config.yaml
vocab_size: 4096
init_std_o: 0.0
init_std_up: 0.0326
schedule: "wsd"
train_tokens: 511800000
MLP neurons of a small language model. Each row is named by its layer, matrix (gate and up: input weights) and neuron, and shows model dimensions 16-207. Each number is 500 + 25 x the weight over its row's rms, rounded and kept within 0 to 999. Numbers have three digits each. A neuron's up and down rows have the sign that makes its largest values positive.
After each neuron's rows, "fires on" lists the tokens most often at its 100 highest values on Wikipedia text that the model never trained on.

L8.gate421:526552492527516480511489543475507476513540507517464474506507543481521457527525496507524502463511544437464527519516487514525462481494511494511551514541495489523502493490527513485484504479533489494493492441557500494495525507510522439550532499487469478508496499508505530521504496518540514487512541512470569510515484487512509525512472528491475504491495485527529494496519470521469505470457505508461520513474525482544473492519487514456523519454524532453525499525470509478472504517508514497473509508491478470505487483486470510536480526479484502457517476507513545467501481483555496446
L8.up421:496493502538485472426470526526532488469521478495513504505535512510478491545512533465525511556504489470456505465472497491550486482448515504480507522460553470520518492459505439492458477489485480495512522543521491534515502510450523510471492490502468517517542527482509527490451491502487492499483502492542479447522510473489505518504541492466528468465440510499520511499486519471474513527503485496473482473503488517493517499524497460473502498482484495461520499486526541511511519546485469528467488518496472508480490527527556506489492528506546502485496495524479498539509503461505504498
fires on: " K", " sp", "enn"

L3.gate85:467501501551485507463519518491463472476524472471520478520522525508472452481486499517528531466488490494497540464515467501511472480535492501477489501542514493536497498449516492485483499526521524524518513495561501502491461447536555525523530526471521479485514520454482521486461519483509513472488493542471476527489592493522458493497496524515463561493485506503521470479580501529529505519506490534496491492533477505510483499467491488519495505476492471438507488507515458504514530513562495528473460493509487493508484502524500512531509509498494532552511513511541469535512504505518520489
L3.up85:478554448530496440481511487512508470498518525479520492494491524509533525494521493492456484499504517468475514537532501508456475537531491543477553477483485503503462496470486484512476451491503534515501482492496502451473470492520465517475502495482549513480518484498513481471488496525478495512479485490512562569494514476532490524516489529455510493453493532521485480459481511495474512517496468511482469508544493519508458487481506504474546530481482524487538504504518502521477545482521514515456457505524485566482501521485466492525515514527436513480505464495494523502510477523472494507
fires on: "ir", " Ir"

L4.gate417:540469511485474488510523527466515529547502473547522518491495506513508505540496502494453497541519505518517537489483470485529527504482524506457490520540482497482471478506495475495508500497497501495530475489523566466519496514516543517499473460472490484463490500518511477465451479515514534470517492457522479562522489474531503473462528490522494473497449427456496559555461540493506499501489469481485442514496491509500495498514470500493494452467521493520465523539476504457514497517491522518473511536545491492519492474479509517489522487537509501492506493467521498498470522541501494466
L4.up417:508491471496501482488533530456463561519457493486528538506501502520502481499500496511479524548513457519529494535475508523513540487477498474498460458496521573547536495522480529507491482536500520490512531512494539491510504447515481527475511545500486474496506565486528470506518513530537493514479531461491467511514506506512487521512516489501546516487482497504486460489495496492495469535528475501480481474483484549487476540457475480506527513465485490546503523518483486486489562521564439500509517539491505490485477491527508516479509507463505480501497508479506526527499536483559476504
fires on: " me", " off", " go", " Def", " went", " def"

L4.gate57:551475517482518516529501490532479495482458523481544459507561503489481462494487515509530470522462508519478503528541511534512506501518464526474523533475512480501528467469488490485502503511491544532494467516488495497510502491540504502488509504470499515501487499494528493523546507506521515500454501470500483495467514513464512473488503511462495505500481500548501506514460447478510506499526528468474467480496534487510483511495518453507485505544506456438500534494464501513525452485521549499487461480436422526491497504477490530490511520505470497480529478458533470473445471522518512471
L4.up57:546527532515520511493471512487511515490501503481503473514514500483467468529481530545509517557504494523517547521477545509514505469495484495452510540499452506474518495545510517511509492485464500524482451483477504465472540486498506490450536508473533529491474547530512520536532499494499536531528518476465513526526526520517477481539480519478465546537510506495541530491459460465529504511507513508473476466484500494458498470450486484525495484542471484459494512516488533495537496524499526506491521503486513521495483537458517487493503513509476494507479481485508513486470480482549504449
fires on: " over", ";", ",", "/"

L8.gate119:477481548512536474521503512464531494516508472483500510479494483501504529487505510520552556500514493491517495498520548498539443470507492479522480531516516530494530503477471510484474510527541507468507505519488523497489493493506484498454500517493503458574503519480533491492502471480485524473529475486517468479522480470555480489476515495510493534516510475476499479480469503515489467476501521518519538511537498448523494485487505503517479458559523520475521473545509475489495450515516500496547514471505508522502542493495459486491528514459518482474509482525494493486462519534469467551
L8.up119:443508506531487510536481540488470520541514467515517484481444473498488510506489503461515525523509490496494450519518508559451495504447492484518481470490559449525517482462498530520471533451528506496495500470484527523523480491517472540472482491536551510467536427488481488487544518525511479496543519524486496472506472487505474498544496534514472557525523532478512501473529503493464494523488480528516491446482483491492479509510492476513492460532509475486514512482500472491495467479504514514513512513539479521533486506517521482488467511494535475481505500492528500490463537505518516497
fires on: " gen", " mod", ":", " Gen", "ent", "if"

L4.gate549:515523537540488500445498508532514530505492499536491475473508463517485522510538491516551494531513513495467497555503528529507486489549495473510540501514494480501500538450522517496539497527520512569449490489468516492521533492487508522523491475521465468499520473512510525531489505517491509535508487495462504513497497539497472522454470462511476459492507513498545492531504513528483523508501493507504494509444512529493488516482503489488548520508520501500541486507477509497523514490494524532471453474469473463491509501461529454488508518493469477454502481475541512506468481528501508525
L4.up549:490486497534500576494508528497525521474476479499501492502499506523508512558492468456492521483457477481546497498486502485482536517533511495531476497493488506469551544506516443491509479523501508463524480516533528497555465479515482471495487464486523469526485519511482447539484496533507512517535502476480531499524477506503501501486490466482491500491503518485556498513490543476490516494500492483463502505464532472505528554489520507538508487514535492518497452472464512529471571438540506494501531529510505485510467518508500489456534510487514478516503508518463527484513526527476510530
fires on: ":", ")\n\n", "ling", " |\n\n", "ing", " Team"

L3.gate401:561474518475497537499524471495516491518469449545530492537519478479475492510487494484485510506484518508535490491468510557487509487575507483524478485471498504515493501521504493447510503531484538469508486471451526522404480481523509414542509503505494437525505539499535516528429462516529519492502488499456504520499509503514522493468449477529530518489479508510543502499522485484535495452471495497464476497482472514529489490477502484515529514513496470525519494515508503484553513486500516546488521497533515501512525501506521530500486502542487526466499491514484536499512489498530496505
L3.up401:534530513482538506494530515502520470508444476519537468494509496491471496512458500459491572533486506501498458473538478469471519559491444416492492532514526485474474478508499466526497512504534491483495459513488525486507471517511511507553510480501496490553492524492571500518486462512528488517512493512489496512503535498519458506463500541513472544511476503507499459510496504482515499510507517479456496503483479525451482510535462502508501481473556487536506528566488479484531501519537466490475481514489513506475478498508518480530514502472508529494473527473499512521464516500483474509
fires on: " me", " in", "=", "N", " In", "un"

L4.gate465:492449517478481501518521494490506493482501561494503518502540503526492472532498525529485506517480524456506472503532518566467504483507458446436534487505543508467485485540475487497506509506535495523493497518497527517532488525473499486503474477493551511468547533504525507530524510516437495530468477519535535510484494480492460506485520555446486476511497531480507507545504505496480490509513484500521480500491485530538465501501507498500485497505498445442488499530519538509523509515482488482489540494451481484494457532493453494506514528488460472507505485538447477475482479498464491467
L4.up465:471499484529475451466512536480488476476497495501500483488479459502534512507495481461423490490509482441509538488503464485487520449489556473526529493485513510520502496498483548504499508481471489436480543483468476465514528483522507502550486502491465545505487488501487481499507515469501507507486517506510460554474490473514480533514507517470481488504509523484443508477434500482481514515504494519498508524515491475451558501540527444471483488466463510524513515523486501520485509535485513477501549520487480523494450484457474495514474485529515478502506460487505524491503451454482503531
fires on: " album", " record", "P", " CD", " cont", " was"

L6.gate466:536524499496508471495517511456444501476505526506470483463510483489482476447501519545527536536528518504495483481537481446528505491508450482508511517520506496502502542507451522485508466482461512494546569460518516453507491513542532566481491498506522541483504499520525496533495473511503497505519492529483491510490491490497500494500541512489526536496510446506460494528524489506477509500546472525492531533531511539496514476502526494485478546505521511509486534460449512455478528477518489465493490497499486472498501512521558471488426528487514447480482507495502516494525502460499523516
L6.up466:478528529506506520539482536486540483488539484515541526526501466562457483516499464456501505489499487469460494503481509537512479473521494452526551479496534505540511495505543490504509517494484506499519509494491489491482494520512483507495502486546511477495449515505474506496484480560484505501486492505454422505452531515517482524476504514481495518492521513505520483516513458473463520487486526526498522554482515485471488529507511476520487475508520519474481508502492511445515525503535468519503512516542490533470515528505477541506514477504545479509442483523449499475491458512461531496
fires on: ".", "am", ".S"

L4.gate289:527519515513493515465492475500488498480512519471507562456528466506498469474526467520489489520467477499547475533489509449522525516526564472541525482482485486526493509505499462474499536503522495496496492476498524501503448483493515536480503501498495487549546499513521506506489461459507524526522482525497504522480488468519475495473490489474524501463545522464519530519542511511573513471533517513532513538481499493505465532490504464488532509491537518524470492523508500516527484514488539523486487487529528453496490512467505530463511470546525486486495483514479472493507542497501504526
L4.up289:536471529500506508492557519477528477524479477547469469472524533490477506488494509516518540508494541445548474496455491531505496503488499496462452498532521539473484523472480502490524512527493541470517488514541494501504492508485485504470497487506516553500509459499493456521426448524532498443517504482467471439507493514495518495503551471488534504505501473461497507480505503504495490467505465494479452479508522460498490529481499555537532498478456510479461478496467483501500463519520481504470478526490510528494500478550531503517518525519465482507462529497556514551491499467515504497
fires on: " in", "in", ":"

L4.gate426:537505485467511511469479520475475470506459522495541537463504516534494498436547520497490491497507488485543490441521518511516511487432512508491548476504487447503481499520538522445471546523524502475511459497481523487534472461523494485451510484467501526464543464531493506507477523549531523486489450506457507516503462460507483516476482496466462497513504496501488523507535529480537461515532482546507471477530496519488477494466549500499484481514487467482489449524497526494485523490506520546517529484513494481494474461450490484501517514532492505473512522504452524469484526488532483490
L4.up426:523506516496463488483502487476507460497473506470499528503490487514536438454518458512502500484518471524494468445516496534492461517434529537477533494451528501502460509472544499471503507506497526498492481529492522482503491495460482530494492509448533511498532476519527506494469461517507504546493467505477532485496503476500526489473476512512481505499472526505498519480517532492503488512522470533506475466532497491523505476471523522483489503556512514469525438504515531462498473478492543510516538506524474476526469484497513435478515489490478485498534533460469469511490515465563471472
fires on: "em", "00", " em", "M", "-M"

L4.gate409:482495463483485477501540479473543496479521458532491531465527482447492496491514540539508518524489520455507499477499517484464511479491500486485531555495520464494516566490466519482478484498515473493531474514480484496532489545488476503464486496499489546485487508485506500451478480536486512493521532495534498508515483469453482533533508502506510479475502501486503506516517467507506454523508492513492527495518485511479514505504493466477487489537513500543514510501498567472504497534496519459489496514508535504542497495493548478475490465479455490555509528488513509497513492494471509499
L4.up409:499486522483485529496523520493491494500512545495540528500546505517473535540540498480528508480521515485483476469501529473530523509486525470500475522505516464515496539501514479504470498476504530490517464527475469525471519533484496494495480486523464510542464518508541557455466489521492449496467500524530500522463509481508521508492502532530507511516507516479496490544495487500501507488533501552490471491512496496541536507492497460480528558481504431521532465500499542494517549485455524523557520508474545512548514515508502501501547491514471502460541481498514465515432512481498481496
fires on: " Pro", " pro", "Pro", "é", " te"

L4.gate495:528470502487566481511537525481473467503553547498536534512485528501534503496477514477516527499529508512471484517505431550542519538478553493493504510468475529478520483476465511496536559530546497523504535519513519514512525537501512492515519454540503526480462487516468471497520475497476501483503457509498489477516496525504501469493508497502490487475507470497508509510487491472496471483499495533469510513489504531527473479451536502526522473525472507445467464485497510523496474478485503470475497511504472541482516504440485515486477482481477443487502502564462499487478462494495510543
L4.up495:495507494519495522509500471501523495473518493470517496519536482468524531499517498527533492453452478501492495504541483515504540473468529539534474489461480520539532526457500538496546462509545459510507481490500447490480534520504500479494529490509496525489480476499512527528477487516448499489515501486507477494484494480488512485547529533490467543466517484509464519503499478476524522524512474519468518516524542532506494484525481505512522480514515493491477526530505528499466500493527523499534527522535495536484545464503534485491492441526532539506479475469561504494518506490481491446
fires on: " |\n\n", " com", "le", " at", "st"

L3.gate250:489484499492512494483533491452518461523506498525510483531479511460495499523474458505529515508532499570524457479534540489488465504503494482518514514500539512493530538521471493524505524453489511503484550508513525518484521472522494527481494517515563503497527453526509477524490528483476506486499529503554484477524492458515488452527490541491499486502536509509523500477503492492492447553493508496489507467540503452477487480542506491492486452499500518474454490541510467500504451468487493547545527501509471512493536487512489457529496521455490463509504483500494519502537507476492506550
L3.up250:459475512537489433479519465475513487543502518490474534518489497529496505516499503471479509495515520481504497516526534500469499512490478490482509505503523509481474527491522478487483518482523554443460532472473542499484511477526495530475450510484510489539457510520492454465462479479509506511504493477571490542512499483524457547514496505476513501531492507522508516505489459466506495503463523443531496500498498511477502531456485479541484502482494537513482490520516491497508480449484482503494536499568496504521494492470537478486503522465528544525483543499478483501526469460504516537
fires on: " ass", " gen", " ac", "ri", " Gen"

L4.gate459:503494516560538454470525531477477508552520454492472461499478528514492487526494504512538488523461493532486501486517501476565486503506511496467456484494518525457478502512504487510504508479497496430531470490530480473493460486516438504494538469515485482503519528490482477508477496471504473498507554506510494488507465523514511512481507486522476435460511521524526489526466471496518509545451501529523483484505497465462523565492448494519490532493463532509513475535527511537501511484513525509480510511491537488519506539499487515509515531502517513489490470503515497480459489503490567554
L4.up459:483467522506521498463510559484460487512504471438468501535498487525498470478479507469497515497423495474494497501505460534534522514504489493486493447496497474536456517459534497448540515541518533508516508500537494487474528518515452541490517543492469475529515480522500465526461470506525467529463497538518491502522496479506494499496500484529505466470553520463487501519495506502514483520478540514503514465465525491504515529459449473474498518508518462481515490498524507507504405506512519540493464510504505483530534530474533525484511505487508504507488455472508497446512486544490502484
fires on: ")", "W"

L6.gate253:519500504480484502489543475486473497501499509470488502472520485518493493485546477512514483493477494498478527495505514502607508510504483520477501469509518480474476528513494460515517514504521492486496532493517485551482492497503449510480448507449511538479502497509521494502532539534501528507524516521534502445507517522496519489482494477455457495535481522510493548502504478511505502471487512523493533505477478521493485474556485494489487482508500512488458498504475509459528513503508474513534461487475529499502485523498490528466485500484479483505496535495543518484489482459537489476
L6.up253:494508450538515532521465490454505520490536457517506470479553478513502514470535495487512515525517511450459459456535491466483496515484493474508522516569537493508539444478499491501491475486487505520483503544460505507532481501539494542531453532493494520508455481519494520504490528507501516451455508507495494504538551524472487516541507469491440506487509509462521491453498460471467455509463540503483517485518556519467517510511476468484480547488501528481480536510501525504482513464511498508509515509481486502483530494459520522524486473490498510496484518497482492506496504507494506533
fires on: "."

L4.gate96:488458467475490489508477496509470466518477505498538507498495559529511542587498490475436480491524457494526464449505517486475507534491493522478502512509515527491482472510504504514478496495529489494493521456514493498522465486518495549465495463545508526503508533510509485555482446543460510507479518517458462478486463504454504483491501473446531457469494486444518474516475502518531517543517508468481513487488520521531511486492526484488517514493519531515500485494509478450459467471511494467516483468497500495481523464435480544500496512549493478512513488490507492497515493478508491515
L4.up96:519470500486492458503478490508551488443473491476504510507498470524468472503521526484501471483499498501513487514498494525497516486492486492477504489495467472534472487470507458476512463509534514457517549518479476515518465503537517549435464523505496555498520540509482500509492506451454480534518510527493489526483462506478504497532494499512533513544521484513504485453500476539522484490547553494495499467505501469490487497502505444463504481521488507456485498461541512492476514526496555507497497501577500500521497490542483507466486472526510520503515512483538465462521506502528511517
fires on: "20", " reported", " about", " gen", " announced"

L3.gate6:496461497513531475488472493535480461476521501521477506519497497565488500475496510525524519521504479478501494489540538510519479531525472567507496497504500552518508497511452536481502535519511483499515494518524519541471464476548481544480482464503512511496528500503532502472521478465477572466502556478526503481473476469460492508494498494512491493501521485497555505488485501495493486470530524550556507498486472500497486483477507430492541515521525427515484529527495530494517519496513503497511493500477504482516504423457490509499525525500496462482442501509519537520469461521494499533
L3.up6:518504476490511525574458502529523500511494498511501518488491443492467499531510468483524469497489530522536492531518494463519489473512483533482443498495460505496505556479473493509500464508490519521488497472512529479487473510473494507489500504513533447501495488480504530500462452497461544505483502476512496561527509492477507460490474501531479477498492470510519509491451446486559500525494456486509503472521496543484545526510477493459479484559533480487491483499499518510515510504455505545446502490472547471527503448537523493491488533516538478473488498533526508521505494464552524465
fires on: " over", " inter", " approx"

L3.gate399:479516459490520484501515499517496532528489462501459525445491482511487495514564513496501530522498483496517486480467528479498493492527512495521512489504499533507502503479501476489508506532498464477512508478502477502476478500462468477501508509472507476492497520453517501516493477563507548438516521468512515506542476450471470504470519470528560521498497476523496449513494470490522498478483465499547473477556571520476460523502491492480502544483541530513489543536520516502463508507497507494498511510474508499538518486522514492454510507514526509490507512465523492490492502558483466511
L3.up399:480471458521528524474472499511512488498510543524521493494484481471507495504475486499508510475476485478472512497520544449524513469501509463527487530487483471486547513521537537464486519506525495489462486510480530520491470530468466464492536508530518526529510472496515524536509527488491490498495520512451507488529491538490461463521480472535472503515489431516478536482520503513535509499523518484493540542530503492500557498467489470516522533510553519528513455518519507488449478547476462537508514492508486498518475495500502477518499481507552561477465434519468552510532515501530484476
fires on: " Sp", " rec", "p", " sp"

L3.gate11:478550463506504498482515506496508512492503476534472504486553532503513521487486466527469466503516514474501489499490481495551464490479537503441507522492507488501508502460468490531490499499508485503506499462526500547533553526473454519490471473468512569503514473485506505498501509494492508458480503508523484501528511501493482514568512511515503472486460437474483464513485443462540502472502484485517481465487523479470496507488508484509541494462478476487484489456467514511500487461487459502522558530476515500495534520449455515496484493521487491489483469516541536526478463478519499502
L3.up11:494521509504515509478500496520488467531470478455499541489477507538497503496546493509508554499540496475499474469565480481538519547496496518533523512481500519473505515513523515486511501521459514480521528490523499485497518503452512497456516440480472520494549483504510522508493478448508485540534482526514503456474479497497502482494517470547477496457494467515510538519470512493536496517496486495510508476479523502486533500475462456541491517485532505448513521498507505475492504457504486472480454518503482539510493523544531499513546515504508523495546492543517473465463449517513522485
fires on: " sp", " Sp", " dis", " including", " like"

L3.gate54:519445514501524501498510480459503523524467501515519448450504489473518499487494501498528529504514523516500528514504526546507522502506493542501513547502468474496492549469508485513508505510471468501529461534483452521501530491492456518473478460488468539458523514515505488442488537470560500492490477463497499539554473497524514541520492534512458485486502505541495484505493489488463493557530505513523490468505525527494531528512487461472521504532489504497461532510481535528476504495489503513559522512512486527491501475502519528472505516508496509503521488509536509506447510476517480504
L3.up54:538487530516466472531508497474489470454513535505478498454526526495505517532508509465507508523492508489488487515548488477487505521438481474505491493531497508504456548553459488490519530507526484481473494496489475519487490532524506552517452483496491491518494527482523457531484425500514502498474518512545488515512462537480489476519515493540549494472515463550520513509467460483508467495501484526478552511524506458483499502481530522509490513500542448472488475492507467492467513495504514485473510510450486487518509515492504482490477499527527493500487523476507547484485527528511523474
fires on: " pro", " Pro", " sc", "au", "Pro", " ac"

L4.gate304:528461490466519540489511501524522525507498509502589527465496473503496509496534528515493504506474490484501487508528462533511525557502518512507507520481468527487537471490495504478498482504513503472504528493518539496520457467546525489508530501481474490472507507455488522498493514520510519504489516494532531539490547485500464515543517504513454483494497437501466497522470524499549545514538496556506479484526488538485494462538521518562517517472510508498538502525521495484494492444510461506516450508449473502492520486509532519510457533501483455509458469517525499507502448504502478519
L4.up304:549501516503511496546489486534492496500458523534524513467527460509518488492476453484510501504512514531498495506485487476490532493507475540472483472483460495492459451475509465503486500510497487466513509530527509524477511504508526480463509519531513531511519485503528465436475523549497451520485488518533493529490500447469495458499493517530512479507529505539495496544491507465496501501523447494525534510547503542490476517540520489487498475506502481489513511524532471524557483489511505506468476484507495502471517485541453507504507505488543521524463537496481468534530516500484554522
fires on: "ur", " inter", " Inter"

L3.gate245:466529492514498472523516504545498482519477488469474499473529473477508523467462560467529528465456485466505498517513552468527527534525518506513505514511520497525493524492471486502502514497556509499498505476486529484497497473502503523475474506471463493504495525494541473464518464490482546547519511523486555538512533471543513502491535471489460466463494487514503517547497487470506553484467528503525551530500488501480509516514534524479511472522504495528514469499504500464548462473522513520456478471488507450488511503500528528481486516496540495533478496510478495486516509510497495548
L3.up245:516508498508511459550462499529513470529517461506469518517489472508498508503506487477493511538475461502453519542543491474530478530488502535490477485506481501483465538526494510514476529465511532498490543551468491486493488467468486519500468450475504507555527517480518490543498486523555490496533510492487532520543472503490511519524480484494513468497478499489513503532480518495540526496457459484537497495445455556471489512509502504507478489484522500475501517503475501509545514576516526505538515470472514520538495472513505516527454541480536514552525518498501483498471499506495524516
fires on: "ver", " over", " sc", " top", " out", "ven"

L4.gate318:528483517445500519505533496521484477502533505480495490463535511492515482489516484505500510486481517510502511508525475548504495531528517491528500559511493519482491524522429483510529505554514472459524517460501521516513498509528447461485514455476503488504486527498532433475488472509486514527511484533442500480534517477505503514502499455541495476489472487535482530535493516456460488474484475532516474426484507463494497520500522474505483539529506552542472516508486489456510504503524536508466540481475496542525511496470532517486475521465516476527516495484515482519503508447513534523
L4.up318:487512489472467513482534499513505462518513492538492504511478488475459497511541506483465522531486471497500497526471492482505500502472482477475514499533533467505476510498483510455487558529488540504511477506457506535495481513496483474504521517446520521496482482439568543480509536529495531497503511523521463540527479479538522521488506526496513522471493458468483488498485469528537522535516497499512470535478475513498530546490518475520479515520549504479497495516518507473520528526534526541492508524450462478529469468504484490469448504547490512488460501526488510496529522510491493467
fires on: " pro", " Pro", " ob", " Ob", " ide"

L3.gate92:476497503487453487459473501534548505509496468485458501451458523536523481471540485469510491524472519492549520505470496499530517511531494492537500531499533485530485528528537454451536537494463523485539484469475482483522477537513478508504489499457455489529509531448502485493504501484540491488498542508525505489529492463485484510501483474530496513520482460455525525473489483513505481478448503519482493514531505472496503554513493477535497466505528521518521476482505526530496473459482525504436533514513511488511512499476518499499508515498531530467536523448479521503507531518486457484
L3.up92:517491468509499461457479495528486505466500514529462460479488492534567462518512462499493476523497466480516492557535511473544531534491533448491540522476520468544506490510490470519525515497524486505510500477475541516519515524478523512535471514516466512540477505482490553490474500485511508506478495497505480443524501528484520486497482478472515509548481492516483514472479462491467480464495478458518476474532555492495477503477494512500492512510488494542512525468496485484460418507496502462498511476511525497525478534500524492540499520464520521498518491494524507488496486505525440459
fires on: " sp", " Sp", " att", " B", "==\n\n"

L4.gate199:522484514480475566474525488484472486513463517490490549491475506482556514521536497490500511478488504489501504490505487504534504505475504500513520492461473521501531536517462485482571521503485457526522443540514533503530449529511461498470524511540474496481485494493496477528460486550433511571482496497496465506524491478498532496480462515472468476523502463521447459510458502480498506494541490500494473489479513514492481451468483472485490559548495502456474471494530525494518476474497538488531515485527501481475519470530520509485510480506466484514527515491482459483512480531517479504
L4.up199:514496498487470513512548489506548463483471485500506525488474504471489519493539572472505505525442499510489473493472485502498492502475491480505493489520509471501511538451523476477531504497485487494528482489515474463500522491462495545484535516498481499481485473496491483488519473560485480535492476517478469521503445455511490477508528519525509486503500522531454463528492481498527527493538501511509456487537503448515456540513518495512469492554497510518509493488513542514479498497491514482497542480544519484542505479487505487510439505459546488506534522490466461508544517490540487513
fires on: "M", "\n\n", "-M", "um"

L4.gate170:505466474516502515552510494467532505501522502544521484516511500491474462493489523535498527499521515493504536512485488559521492493513475527469542481528501508517492516536510486472492468523512505544549535488465533501443501491529478539494521522479507525522473525493511499489515509528496507488525450471506477520512492475490486498487473511501471550518499521504524524513533447486495491541531509470507462470509457513492468490499492523483473506507477512518552498547537471563516511523468481560479486531521449508506486502470517529542543494502543511482563471511494485473491547536526486461
L4.up170:506472445469509515517497505521488497533528526534477506520516468479531517505540508492519477475517486545447498517559501527503487531486490469496498501504531501512514530519442460482485497417490483528508479527488502508526556479555496523520509483544487512484518507507523512473449533533482546519480501538502500510471490504507487475532493476488494470530539495483478519484484513488475493527533496489513495500497494497446535548493501460539482466518533506545499495490494506534509488505503478471498477504516460508437535498504476505524517483512502507503515457489555496493492515495477487511
fires on: " p", " comm", " vis"

L4.gate258:524470451522490526486498527509465541501545532532498492500493496449492493467466551484478501484487496498462512522509540529497514469502504444481487448478468520489520509448500490496493475455514505507513466479555512509479472455492499495471516517486500516494456503488517484538494467531507504533487479503522522520495481503504477478521489519509483476510465568490538528497500496532501548556514515490511490511501515559487544504486533477495524476479503510460504512526502513502505442486496484537526495488544490471517513502484479498453524530494485502481529488484533489465430476504517499450
L4.up258:503500503504500523501483487543479508463489498491511522521519528488511553496503519513500481534499500480494487527490480476483485526486480481524558461509504525533522472509523502481487513494492525544447482502535469509497491495498500497497501498495524491528489515517420474522490459469487486487499521543569491546478480482495471520477462532491474495519525514548524552515488508489517498465457465482563469464478460508523452490530513482437493460494520509527466488484504509507481474515532501480518507498525519449522500518497499481500491462464556480496501506489534522490491480443486502480
fires on: " Max", " –", " init", " However", " exper", " exhib"

L4.gate102:503509466504476544502496438536481494493512505467464516507502526532497512533541536482451506494515505530508465469538490502539525478501502500540526516502503502500478492501459457459485522528542446527528487507500469472486492521514518487491490443497495492505533523462545505551476487520507562482481501508477453483528490464502498478472478520515517477503448537509503532500523468511486502469497524472501542528552539527497508496521508504515538532484531495527484475521544510493519516509489491478487488520510540481527545459473486542516517471523514494484500505502479481520505508495533454502
L4.up102:541514498496492503465499528519539476482481505511531528495484514519490522469544571534495510524543491499528523426479451527544465476481513531492523498486496501504460526509488486487470537509545445519528464465536477502479522513490498482504492474492497514502498511508490498507490493500472521452485465527479471491468495524474504500486502541519511464536515508501508559508490471501480517470498483502512460481485523479494527533544512526518533564473504529492484468509517471508500530496476478484470509540495481490514523507485477520501544450483440485459491523474497467513550508464505502522
fires on: " is", ":", " was", "/", " Website", " =\n\n"

L8.gate333:505530551502529519489481526513505500492489560476448495479483459486525516508475521505538499455453469534494446540482522480538537475486504472527496499485547495481507497464479480516478517505493498491532491473477503552465517509516485509528445472448496545575463492480517516489508518502466528512504521512516502492463520489538482501508507540533492513510534513531467520479490464491519489503516547551516525496491442486532483494475526515528481492514515482495506476509479492467520522513524475498542494504514498498510473525475490516516471482495505478510498513501528507509498472563505512499
L8.up333:470486497507508514500504476484528476496484523490491475487514491464526505494508511508533476472438449490507479533531512516569491477511490554517491480531516503521516492482544545493487513481450488555517486498545523524483542500478476483526499464499489489519503509492448466533497512492536562493471493514515499505518489509564505466513517541432491502462560479526479514501455472525528461502490497544509503506474467502497493471494503501464502504523506505470476515506552532513480511476527504504514530510487499475487498502497489523540509483506446497538469495477463504517525459486519467519
fires on: " number", ".", " total", " Total", "ot", " R"

L6.gate488:523505487494514529507477476475487504460498448467464466484509530472478522487460553492515489500494514529467492505501532443489477498484512498504518510506503489525526518468513476485473526508529507496533506515492521528465501467512485506484471494519490509488532553470537517444556477485473517502502497484492514485521537491475476505524483501515500518479505507500549525517471530460529533552505472493549497508509478530483499502470498494480509539492512501494474539504487494526553448532514508490536478494486444507482500473471525484474508459500500559492469500444512479504501504503580475497
L6.up488:497463504495477529482507539464507541456489469506539512497485466464512525505537473468534503478487507519506506518501533478518489477500513505520497490532469542518539458462501494475464490543474537544513525497477475480518538516494490462497492534520523462560518491483544492501458480481473522463536538509511507519457469497490507522512470459520488470540506460488528551535464465465495507503477462501512477496502471509513525473487529486491505524543542543469521500479474492491540501457543516513526530472541484517505505461509472493492470458488483486503493539497536539477504487476494462508
fires on: "ast", "ap", "oss", "ic", " around", " approx"

L6.gate377:503504493505512515519468531562498536501533508548489479436500511473503527468497462528500519498525509523459530521527532468485475460506507462529484583493511477494541484473474516475477520504505517533500498489511518464518499495508504494513500473494514513504495517490502487512462523488525508503512495523504450501500554485481446498490508522474515542507544496475450513486552477502488480481491457493515529483510439482475535521485482515506482501468530513497498527505529457508527479563469529436454498510501515510502481486507485473547503527518490530531518567508474476486502497474462494552
L6.up377:504488500495487474501490469514495522500573530489494486511497511494437495489477507459474504524496503515524508499526486514529486522497495481499490488534463507514488524484474534489461488478512494504462516506518524457532488514536479521505495509536507544539515456483506523529442518521481487512558532532489526485482483441483494526520511484523437521516513522520498452511515564464501499529513469474493523516511481536484492483511512497532491504493515524511472468471534492495499482489485538517439497529503492508493545494545486521509481518539516534465501482561502475508524515501536487468
fires on: "ar", "ir", "e", "i"